Part of a small language model's weights: rotary positions.
MLP neurons of a small language model. Each row is named by its layer, matrix (up: input weights) and neuron, and shows model dimensions 0-148. Each number is 500 + 25 x the weight over its row's rms, rounded and kept within 0 to 999. Numbers have three digits each.
A block is one neuron, or neurons of one layer that tend to fire together. After each block is what it responds to, as a language model described it from the Wikipedia text at the highest values.

L8.up18:490507504493534498487520487502487497530501469485474485534487518469484484474461515461510519516518491496516494471536479528455475536455528509515487520473456487461532486527412465516485508511433539503520490480494518487514576489522500501515453490513449496481514527527502452417516448553518519495506485484454538479474498465505524513541483459531549519467537503502515520485547530508519504500491509523508510502482496501500501515497507462515523492490490555524
L8.up308:506462492473518488504519491465518517486479513519460488487522518482494491490471503520470468521524518514532528482532480468480506537499494522527511514480539493487547490503486500520504466508498522437488500512505509462496493509490474486422506458525495482522528478553526496463457438495513538486551500504530483459491557542528496494497464526463526490465534500511491507478566488497529519460530512546538503485456544499466490475487483488527503502482523500454
L8.up838:512491465498471523463490486503488515512461495532481501500488463486512497477478502529478501491552518495530518514501541463496494548475526487482483521467471484541513510498491514534508501490519512488529547508461486445499507515534510535497486521514509511485494519503513503473517521494481504506511488424478545519428490511535516520474495503474502488510540476539452487497467471506488473492536481467458518469520489522492521496510481542500508508508522532498
L8.up894:529505484513464488523477517527484494531471494502517504486517509484445520508476534530446489521534523495517480473507461521527487526479548481516496483469514445506517490543472521518512516500534482469535505504513455504529463501454567492540520494508471520501543510541538486498485476519470505508498501513493507508453445522511513489483496472493504499499512461509516462493518514510500524521508538526499518447443481518517498466487519500497535493516466524538
Sports table cell separators. Pipe separators after numeric cells in sports standings and stats tables, mostly after a count of losses or points, e.g. "7 | 6".

L5.up374:478472533484507512540497463487502523479492523503494537480522511489460481458512517508496515562515496475475504487509500542475506510479529536462523508500468501507483514517513465535521457530528536520535494520501495459544538477488521495470510518517541465463463518477507522511531555508488500500526490478531509473549501506523529523557504523506508496519472492512488496499530519493500502503501525483508538530469502501515482487472481480514513548514482480509
L5.up872:499499484547502461502451432519497488472467544492524481509526523518444462465499510497502489500482485503458524527497517542470511493486485516478554520516427479482462544505494497515488471506510514474534548523539498504525534492498495521549477476506500478500496471490486522482514450551510488415518447494509512509524497463523541491505507510488479480499507531484464550483486500519500496492523544504488508498492550435500478499507506513498483505484477506519
Title-internal words. Word pieces and words in the middle of creative-work titles, mostly song, album, film and artwork titles in tracklists or quotes, e.g. Som-ething, N-ight-mares, Bl-ood.

L5.up380:499524494498547526504488489527522526488503514502473482475454523509535477496523497525492469506501490488468459514474502514499530510456500506518501486509527480503506547529520501536500492504479530486526502551495502443470541512456513485493538522496510513485521489509543481478527478522500544496475504455508515522513519514535485512538519536454495489507478520525518546498498506572501544485497505529516554510495529546502503463445477539514536539493544497507
L5.up848:527465548482505503495502485531486541467501527480490533500503505512493502500558498488442497486498507448546461472465494496511494538491508554525533479482515494495519510535473521512536516503513534529522471518471530466483478515473527497515534514519493515520475523485512495468475501485554518495459513509515465477512533508514476473493550522508568490505488513511504512478518495519558500510556496586492504508500505511468487495464511499523493511516498560431
Short prepositions, mostly "to". Short function words, mostly to, also in, of, at, as preposition or infinitive marker mid-sentence, e.g. "return to", "wishes to", "is in"; occasionally a word's first piece (Ex-tended, in-ducted).

L2.up32:508470484454507510522490486504504509516492498511532477494521496492494478495508496462506462513477496505530500550500521514518467472514533484479539520505529481501503494544485494505488466464486442508520489473480543481524525520480471518489494484524522503496527475501503524454485506489517541520469511520454481537471526449494481533534533478500509474503486491486502433497526546464479528476490523532497485480506514502496455492496484459491495508559527504526
L2.up38:515489478521505505505497449509499480524497512441531483506489500490477505499482548534489448513503518463486447479531527513474466491516492535475496494512516483501483490537457527528517524492544481500516486474537512483442505493471503504544497482512508492497449514484510519457506480550481515523534497515505462535455465480475496452504499521542493495518459467477525526495523496444457475499510511503531513475534507461457488498507480474465494488499512525532
L2.up130:485505490570494507525514485532489501502482532491455521430504467456477573492474535482506492527477464482486495542511469511514481536489502531475551454501479530479506490513503440500525470487506526464504487464543503483517540517465528529530481508505516476486510525468531475489515519523523565504461518502487500505535518493551472455491504526482454542522498531507549494517495511534456526504499487516506506477519541471492475492510578470535484495489501528503
L2.up208:510530499497509482556517522533496544475479478502499506487492447474499506506495495501474495510499480500470476510482489518421517480501517476504547551491497464499506494516526447491506460480493498477462506495485550501526494507485485485501515525489504452504418509515500517455515487488487506534508538499511556526535522503488516557538506520495483523478461481471467499478499521507490517480483523527487514489493492490524534475492490497479462516504546491524
L2.up380:502512479510519550493480464513545513493460471532496500526505496456495556466482525479510453500502555479504494485501501476508492467496506589528476460492468528472476511510498506556505484473463487516489544544483526463520501503543528530556483485502482452473500498522517486506500473504518508465433483500498551537523553531509472491531501476518501478495521541538507510514492537507442499479492489518454497482559487459485513458531486508496485515464477533453
L2.up433:492475519493548512524481477512528495485482487491518564476525456495487460508491470490491481518501506472528487555503474497475524491512520548479483521509513553489488508519480478532487540483516530441521509462511502488478497469468487523501490497473493479477491549492515482460508509489553519484495473508491499506459545523498433552496463521482497500559545495519497500544509549452470494526481485539497504479505478512512437516492451481499467546448498533508
L2.up607:487516516494557494486509498492482536493488520511525515469445474449505463503485514506473494561534513511478483493523508541471472496501541508486530535489483504549479500518456485467528537471480516476509493488482484499561507520538506526519516504510546481547477508532517510462512550530534510537474460485505496516493519477511509535522498497457481533473507493516514467492519493525488504479508504511473501495515504558492473489524509481473466517500481499539
L2.up733:523495474511531503520505468501489502488502512527504497453473509534505507509502524496510497524466545502503501514565481515528522481501506517522542540515494503478480549496481455462497506483466515483581529488496568509504481521462486538486476503509561469514479526497515517494522482523525512536481515471541550524511469517526550496506520534446503470466518500542481498522476499529465473525547501553497480464514524542507511486528490488511475475496500486524
World War, time nouns. Mostly "War" in "World War I/II" and time nouns like night, day, date, year; also second pieces of split words (L-ode, Sh-ot).

L5.up528:499497426495504509481523509505519521480475486518450488474477444485484512514530515476528525473510473472517505519516502494480510522529491492493520510476526479516441532517513485530495523512545546499485469486489512487468517454487486524509525523511510470519480502515518497471515499499518510509526517500532503502527528491475482491489476513515502557501495500498491505425481498493515475482462563515499484546471487452490466461444484487497510496459485556532
L5.up766:456491517476526506483498496513493506475469519502538542482490497493506483506532528498509475515499500481533497518516463487467510477532482504464554519501504499472503476499543494476511492495536514512519459506510503517495482499506511507485481473489524505504505510506498522508485497528505485469489451539500507483507515494532496473527486495487471502481442490542484514456522471524547494511454507504474515451430523472526471517488513485488509486441522506521
Clause-ending commas. Commas closing a clause or noun phrase before and, which, where, but or a date year, e.g. "the film," "Ion Television,"; also month names after in, and heading-closing ==.

L2.up102:542504545492467526510525463475496541509494497535476529520472468523487520503486507538498467481518520512517478506506465501490494477513521546532545486486491494489482504532526486531476491488467479478547527536541507489448512498464524520494521544500485513497526547525490467503484513527514510485499483507530512513483474457522495558482511519515497482453523484549537514483510537531470507509489594493487487501481484522519535469466544507479475529511484512491
L2.up128:493515464522525491510543461472506540477473494479508514499546511508495503492509506483552529516484490503442488520490505530507528516541506589482501482487430509485504531503481476468456492520456533501538498483502509514497481533488501468528510533500518472482480551482462532478523522511537495436538475493513478462543463492569486514485523552508503491495511480498520522479545533526515501521490514500473544470449485500528487466530535481479471525519549517499
L2.up156:470527493478496524504507473487526562521494518520444545444542492490461538495471520507469485527500522503479537521530447472469462546526495504504508501486514476485510499516458487466452515515447513525534489506490478513527516490458484487436488554504464515499544509518519521484508482523500540510509503497538467514471501485559476469503488508514485503455512500497530510508499517507486498485482469510503488498537491517508500465528552492512458488526509511509
L2.up303:541454508493538508524516500497490468515523475522491524478504484517501521504463497488509502500462533471492489557495477500502493506488455531476505516480491462519482502516490504497449501525506496506528529485528516497506521507501479520478519549480483513497528531523571474462490536512515521530492499504524505521488464473495546475501496502476495508496541455475506482548499523546514493465515463496483514457485480520529519495473564521488513533522571507510
L2.up453:489507500494499531516531470467516498496481531553541553490459491493501560493476511489513485560465502478536472532494472501512538493538516524523496528508472507461485553498469450475469449500475499521514477492484501511489558530505506515529530545507505547505481528522554491509483490531541521540520528506459483510518489478567489516503503505497493507492499469476546499491521528505454499492461474544481508510504485467499482466523563499479459471477537500543
L2.up498:510490551533527446509512498477515555464492500503473479471506498466511492485497499487468487531489536520508521510508536517542472504497537515532506513482488554504526512531476490474481505540491490513565494499499522476525515467491493492511523516491518534497501499511531499449553507496537508493545485506464517464539499526508500511539493463511510465527484514501566500510568492483482525466483519556520518480511568518464491483451505511521516527486499484481
L2.up757:503538452523509521497465478512492495507510467528495489503497507468503510499497505468485434548521508450528499531484476509528479472492497444461491532473501475477499498514483477482476459486497482466505510532486494500463471489500524562469487477501514529485522489540541515518526465525497506506476459507475523492467505515506481476518486498500500488492490480490512490473537492498471494516476485493495537513494539509472500472530485440511521527490526498449
L2.up787:490535514543514521489498491515510504455520494486522506524522513501492477474457527488465478508553540482483437554494468509469500465529519479511445476473487500505516547521487519481480504491488488445488504495487492478530524481497514511564549506494468508494522521558537509505491482519499553479490500515513522513470497490515480486491499484494504504463540486496511514508545503557442517503517491485483494461469462486500511488507503481506473502481481546563
Table cell separator after numbers. Pipe separators in wiki tables right after a number cell, such as a score, year, or stat ("19 |", "2024 |", "21 |"), with rare unrelated word endings.

L2.up53:542451568478484495506488492479543508455505506476526506474486477545519530502531499513518498506532521471520476557486510557498532488498508557496527486484514489472436485536478472468483491522439490495534503577530536470478508527495502493475491490487469523536476483515540513500484509491511524479495511472526505475557518516502500494473469527485568456502471475539505506505516531504508485504497535500481515471488484506473556502474483529515481529472499505509
L2.up88:544519506482509508484514511523508550485524453494525471482488494525482482495467530494484506506500525475494489526503447516475550483524492548500489436499485470534464502494494470483479479514493509483534502480496483477496492491473499527505486566512517463541464484524496551513466486543525539523488499521460500486529528485532498528519478499485511494522542496539526506485512496477509503424523493513480503514514529480538450503523525518507509538556482522480
L2.up372:494517473475516514495533527489485468544503500479567515461519497491503507490503507499529523555518553506525512528529540505513491477537522530508531483493479522510472479525545503450490457486477474502532498521482485495490506476514494479484510514501485499557514509462513518479492492480549503494523567482502534483513493455505486474506529536479488474543507494561520485477509538515505511520471509490542493506494543523513528479544524473504500522492460503464
L2.up540:526526525515483536523493487484490482419512476490521470474489472521492494494521505489504483555498491512443516493507515509476552505501483534506529520483466493452522490505485456515530465540528522512491494523512537486565498518488488472499446510487535458537504507520512499502493442521509545462466518471566492489525521487492522514487521508487491450483492530518499519480541548506467513445510525527504540486508562522526534456489511503494503521443504499519
L2.up575:479482495524543515525515512479475524473549458510490480499525504523493532435514500525507495527485465474490509501505500522492527471511531560480503485493523505483504499535488461487480471534532524476527497521479488469492526496509517520482448524517521493505483519523517498494512500489519510516501508481514521495500480490525480523546468547470500537510486484473503500477498460483471528531487519507448541473492497500537519475470481501505478526487512506516
L2.up610:500527485515498489498489525500540493501525463529493498470502483484451531484470525503489465491474502462521514525513494512485465507514495523508460530499497481460482495513493487553500441492460487489495478487462502473476444491491490530509504493485482519515481529504560504490515485545478503488489493507493503546478481471494496520537479509511531513510524466501502499473480453457480527495475508506505500514508527546482543482521498484512514483513468491518
L2.up673:502478478513534491515500497509469505493481513546508502463470494473467465514469491494522518542514523486473504487506519534454468455509503544516510515509472503477488542488558535494509487547499516479541486522505508518497551516485491487491457533482494495484536503492538496500510478479483473495532521494512540503550507477535516487511487508476502491505497545513531530515475561483505509513503496515438506507509503508516483490494542531485445494489503468501
L2.up880:497492505517528512469492493505469505506493519504508544526526453508498500496518507520517520509511490501443503516507491507487483464528522484512487492506428555536512541547519512522476512484507502479532544460482515435504505506522502495509513531495527475503449541487537521486491510459493492526478477483478477513478533473537521508513479498499544469503495530539461456505503522480539525510542478510461521493506497464479451496521487502503460481537505516473
Score separator dashes. Mostly the en dash between two numbers in sports scores, such as 3–6 and 0–3, and also colons in times; weaker on "same time", month May and apostrophes.

L8.up59:468518512544495515508501516533510491475504532522486552477540476504462521495473569498452522531499515504509510544471447515487475478501501531484536516501504488486484476535440492492464501502511514510492490493514500481516479498478520496523443488518494488543447523499500506501510535473498524501473438481505453507487485466517530452524481475502483508506445473470468507489512436512529504482450537509517488474464552548490502484506520479494505481451507494491
L8.up303:508521499504497521507517498455563521504504490508507513474459465475489520547486562503498478528504508509502509488501522506475538478548514525485490515469501497475456476556502512526479520460468536510508488520506518485565483512522497477493467486551467465527474462479515551501509510485507557562491526486462503538465504468506465533526478506524517489489555499493485483477528503490536489464487486545503514482489489498500487492477500502477446499486524516464
L8.up436:459504518514478466478502467503527476528482507477458503495465468503486496519493522471455462471502500513490518515507484463561542558516505512478495485506529499509513499531445524503487459479475524441493535480513491502479531535529492481510490523525542527516494493469526503489520528508470523507459520504505487531532509468459480475520505509506513525483524486505490493500485510494470519511512521471469508526462504512535452490522519516546525458476526476461
L8.up463:533489468510478503505523485497520510566528510502473503489474482549466501478492514471490450477518501515514509496475497505486464514537474547513490492485499452459543492518480500510511524466514512506543512479527513506491505527486482471512506561496543487499469531482505495473538511501512504493540525491509470532550492511463441494518457492489473548496494472524511492485530479492535523530464490460507555452506493510487463493493519515516486481470536487510
Year final digit. Final digit of four-digit years in historical narrative, mostly after "in" or a date (e.g. 194'8', 158'7'), plus decade "s" and other year-adjacent pieces.

L8.up502:497509490528500482523502508491519516485499524529470479488517459490535481482531509522519485537513520510499507542527464523520493476504485523488518508507531494518509488528478457516514510546484536530509509484508464467491522498573542505465510515486499500493434532469528492504478538507549480470499439469500455545496483483499503525481533516482492528505485472488506480483501486484510488491537488465529501518513511531479517499482493485507507471499513514486
L8.up593:582466493524523475512490466461473510516467498557500471469502504489481516485511524554434419515524512517488491521511495490483505509526488544450490488496540479533491476536491496466512529530484517486532510464494477503459513537493513509478514474518520528496510553513480481498488504487511473480513518502505481482489475528499496524538503464508453503534530456522492486459550513502524490497473498513490543503503506497510527475531482507512494513532522477510
L8.up725:498500496504473517525520487501511527466491509505534527465499450520488483424556521517530478518485493483473513518530485506465494491489510503522514528490517502524465494491498449500499468487466543514502564491484499485494484450491505477515504540510548489487430505522518510506565507493524473508484507455526489489493490471456520496524480527511506443519506480510494496524495457492492521480548503476501581544480496527510464497491508478547502492511498511491
L8.up754:479478490528496486481510466519501488497502538521509524457521440485480509436513526461476507544481502432503506526498498474531504494516491488493560487507496516468530507480490478493515478502467492521531482468490500479494518486540535510493524533504518540507453484547505509500542513520513535526544441482463493489547489516521523521481513501498493497547470453509454541529538495472513504462478481528497542527552499503515462494501507439505497494495512479474
Pre-verb slot before bare verb. Tokens that sit right before a bare main verb, chiefly "not"/"n't" after do, did, could, or would, plus infinitive "to", modals, and subject pronouns.

L2.up80:553494517527506515510497504563527536491489516508484502468463511525471487532489541498495511520457481474556465502517517516491497423447492539541540487492553520498514503542519492517506510455489560516512506515512532470519469494533474504482466486504535478513474486509457491504550487528558504513502487510531497488481511520478517457543507527463497491489492497538489498518489558503504441461481532485490571467509470515529517493484523487559491489507519508529
L2.up117:448510500499473482491468521529589471490484464522530493473498513463502472471486513483480492509491504455586462493492476513484477502465471554546506517478510508456495503506473510519508472468506534506514522535507486493467531480531512503496475546493500503498497455486469484519484475507535495510493520500555508496457487540469467489495496543529495475463518546527527518548497573558494444536469499534468492510528466545528517451459526512517513535517559515496
L2.up127:508564528525495505490507511548514509515515532512462542481569508490514506502460495509464483478517510495505535577488488512523467552470477497541545462493528508495497505535508505489462480539494520425519495530482507491511464483501513512470546508469499532516525499502501495492511496511529494450485505535524497491482493524507490534565548479478503545498558439506510461489516469486461484513478527487494520527503480549506500489472507495534509554497505480517
L2.up275:518503485498530506527502552548480485489448471537503520464547505476475480489481523516516492529545477510490529527514505547500440480492466467477510493485509465528493490520511448470487549508455524516530520491486506474504466501497560497536533521498459508491499499482496510498475543489509537456494525470519503557509521564502478499507461542482474536572501498539504507517489502514499485527505528519481526511489478549511462452465529513516513511522489503472
L2.up292:495515518471563502501502456469517449486521492499515513504482506525450499464463509457489497515497528484538498485489550486457517558496509492503485532494501540548480473538523483514510505463486554492512509521506527487505507500488490508514473531528480480517467483454514478486515514477513480498522499486521437447507492518546497546576528491510532471507493482541509473488502507474520510500517533508502525493465519492500480459443511485505476496521523502439
L2.up562:506526496506542548501518512473481466472493517534492495480514485496479548503434514520464525520489530516529485464536553526436495485509524512538491511448477523513538531564486449504478509469532557502544506504498503482509444498492499507502508494490520481512469530479503511497545474538539547464453462477532537504537507492521510503508494463474504538506520532518525513522478503496472512517471495531481489523487516532498507463473495523505481519495500517480
L2.up614:499472512482501514488508441537537540463512496545460462470510510468474478508499517516476514481505524481512502495509488487505548503469490474510494511485505555530510494509530495517501504503529505478510534523513512504483461483529517495522488512505479501561489562489518547494499496501531517525523509496534524545515527494542520500478497513538483516516497510541534534456479456488484502488470494488486509513476527507536514479452528499530519491524520497506
L2.up720:529509501508524508495519478528505503488479515474524491480512473490527499514488505521467499513503504464480467522508553469520519491503512478457515500503480531492474514570520479501492502457497498512559505497525544490489465493500535482495516508509520480521466454514508494463521522498557525463521508461498510474505472507522468515540495493470532494521505453530518479468524499515530515474474501528537499507496539519505503502470500494507507494495507514466
Pre-verb infinitive markers. Infinitival "to" after control verbs (decided to, designed to, offered to, tried to) and modals like would, could, will, each just before a bare verb.

L5.up652:492476504489504521528513482509478524470489540492486500460507512550512470479527499494483504574457494460502522517494522475520518529502496512499489499446509462493496502503536429480498472489504500495509555554478501490481484457511486494500451537501494487547511530537538484496493492511518515499482514481458478472520521502511492478498475502482490508520496473511506538483499547480514522478571509501469527445507518479530427505499510467505510515483506526523
L5.up770:547519459468486499536521518478532529518492500473512493498417510496503478489527505509481450512518540500502486522513445517580513519529501486513513513480496504489470467519517503492472469486545467451539534502491502491486528472522468487475529483510504505528471489503513507476487499518540489477503524510490521476486503518520488495534546550525535446465462555486528502546489527509507498516498499498468504481473496488513508488507518508503519507473546569499
Numeric separators in tables. Colons, decimal points, dashes and minus signs inside numbers in tables and results, as in 3:56, 18:00, 112.4, −7; sometimes words in section headings like season, History.

L8.up44:467495531494483478505489474464493515501477513498499531467522496509490459496484542470487474475494462484496523538507482471487506485479503472524532480494537468443512497498497440493477462524476498493513479489510474483548537474538504498504525483512519499511510488518487544495515504484478507473502511514519464492492532469465480520547491538528497499522487516517466538522511480518493497512515510508517520489468493541522448504478545500546513482497526498533
L8.up286:528491521514496542540507473519563476530530490490487474540534509485499469527498502526472492506511476496545497470518464546466560459523469487490509484469533495517484500508474486508527505515468486541510544532526511518509490558544510578457492504505454496514504510517505489536518509498514479504482513470574484519493559549506460497509470497481500484538490559475481516491513489482484473513472510486494498464495479525474515472525519493516446495508516488486
L8.up599:479487510504513507512494497546516480480515491509503484467560531493489478484524499483482480506440494459486483488519470502496487483520509527526506513488499465466552496527486468516527488559546468520468446510482530505532503495514528518534529520493508488498450498446492498508498499492512497485508526487526515470501483490515466522522556501496489484471505499529461510490519495463509515520491470500541519460471527519508505496488568504519478471501545507559
L8.up869:490486537506499525506500510485536520485460471537481532472523489459474500454484526472461565507457519495503525501515463499484507503501502508477515461498460495481474476475513485475493516516480478542500523507494518494513497488512489518525490529515503503546503514460528495530476499523517535514498533480568503499510492487518498481518545515512494446526468537492485535517522524493499556499500525500496483480464528584522475488498515522518434496470491507540
Dates of release events. Month names and date digits in biographical or media release sentences (on December 3, in October 2010, 1999), plus release words like remix, remade, premiere.

L5.up741:484448490490484505560475532500489509481468492536515504502560478471468474505460515517483517479476497422539521521517506504457521477483505457524531501497526541531491510483488455476467502483483508486501526517461476449488503468518547533515510487526510488503485500491513492512544484551498503469473508480537535543475488524534565436516528496519525504533479474488537499496533497499492485491489541493490521500458508521536491482462520496487527512516502512503
L5.up810:489467486459505485490486503491509485547443532553525475471553478501454473432506499506472484501493505482491548497518501517473513505532442507480511481487459524497547500501497497515517491556517519493492511485516498454538485479536505492509501497492484457528534529490519479525543527485541473505487498446526526520501482520488472531463507503482459471549490525506517482565512464489512496492503485492501493532496533532501512498500500499498533508548505504529
Pre-verb auxiliaries and particles. Function words that sit just before a main verb, mostly infinitive to, not, also, modals, n't, ever, as in could not stop, wanting to fulfill, would also return.

L5.up86:509545519534517479510523458544505506503484497491464533453492497479495523491479538495472479497513497496527495513486520484524506533494490481500509485460496450498504474501522508488488519473456485503543525492494482511500509477509491573517521456538525520538499546552519481480492507491557533513497461501490500491512489548477503520530533490479491483515543481494491504499521538519528479425491499504449515467530487479499502468482515512533498460471554522477
L5.up842:485518495509475506520499510474498515473507521523476485450526492476486517480460536483497525509532494529500492525502506498490487522521522505547512497456559515486532478520523482488472491466519492433467464503494456527495478486471485493506518495518490455526535513536516487466494519516551503458519496505470541503519471506527530490477489513521498482481493467526539480504500505557519494469540504525493466484517537503528490480507512486513522484507520509509
Numeric field delimiters. Separators right after a number in structured data: table pipes in sports stats, colons after years or DST in lists, minus signs, coordinate primes.

L2.up21:482500471479583498492514498546491506526492472495503537463509486538498500496447523453476492484475550507460461500488530487501453531485493500513527508467575494529489527527504506499508494501526498512495509512507519508491512491516481478564486514495488508524475489494532502463460461500520522440543466505503533498495500517516470517528548499479506508522470515518482505517509504505475483496487469523470485486530539512490480503532527489484487523439476508482
L2.up121:519546473490525552537519498527496451463502459521484520485486503520525498495487511503501491536521502485477499533508466516470521517527518472528554547474486479517486511531460489515461472521527543511601493501459481457495428505463496488486526525493467511527532512492534530483529431512509488524505518503540510494505540462507532489487471498470521487476511496471494511511535484517475506503500505520512517474481509551498528476517510518494489503521506504510
L2.up174:512542475537483528507491508535484460494515459514502518477463486515497521515492514496524503486531516502519484520476516504516476498454501511488566509455516496488483490534541513490505454502491527526510500484471505506473500439470491469521471494531481472528535484511566482516498497496523499509488492494498528493513528504529491484534487521509526496492504471500494517505504465464542487459486498542501543508508517515503479445497496500494492519498484532450
L2.up194:510483523502525519539500529455482484477529538534497492495505488500507487473514507525490523491501507493453506521492468504492499455495492509499479496492462540502520566516466496522498533549486489484502525535460515488479459512514509493524470515516519530521502500496521535496492478493502495497452484524480482507494552497498471504490457539452523475516460539506543518537479477497526524435500460529497518499525475499463444461483489515528499533518482517441
L2.up252:515517511499472518491506514525507520479474440501516512494508514484496527497490503506532495468515521465494462521490501528501494547485546489488531487501540508525497475498465486474508474522556494522540496493492480476493494472529506498533529507494470517519484515549566544497486520506520463472519482487516533522525533519514496520526452478544516481474512509513501518462535483487514525479476519539477445526547497481471512490493490488491484491511516492488
L2.up493:531510556524491489531471486510490462512531519487529512456494465476508489506498509481491469493510531482509475523482554534510557488510527499479526523491508530550490487484470444507497479488514477512496485506547509482482530530491494508524534493537511525510423497491503572492466494501504549553491487526521453528492491476515451460516533505511488499495527476533488513473504470520473496514508526511528488489515549521497471488495508506501528481491498546474
L2.up559:492470522509519501511479480549502466515500487502505502478487466513502539482513505517503481497517498513486492522498513533483513503462452507479532512493510503500489483544457490486506446575518522476502505503474493435479510507491523515517516506510480534464500511487543498527521468500485545519469490473494520523475523547474475493470490524465504543480497517487528478454498521504457533486474536521498486473500548508500535505485475523502506543442481501492
L2.up668:506507506527518486507502500516496480512508509522484560491466461502511495509447512502504479480461512495492490519507468523534501498517520538502532501499436487539469532534460474528552453534489514513560518521473503471550504517520569453470491485525547538532500478487520516485490513517503497504509505491480503512489501449517490479490487501509460516532504513473465516512501528491478513536479518527514514472528486514508498498506493515496534502487521497459
Place-preceding prepositions. Prepositions like at, of, in, from just before a place or proper name (located at, Battle of, University of), plus mid-name word pieces such as H-att-iesburg.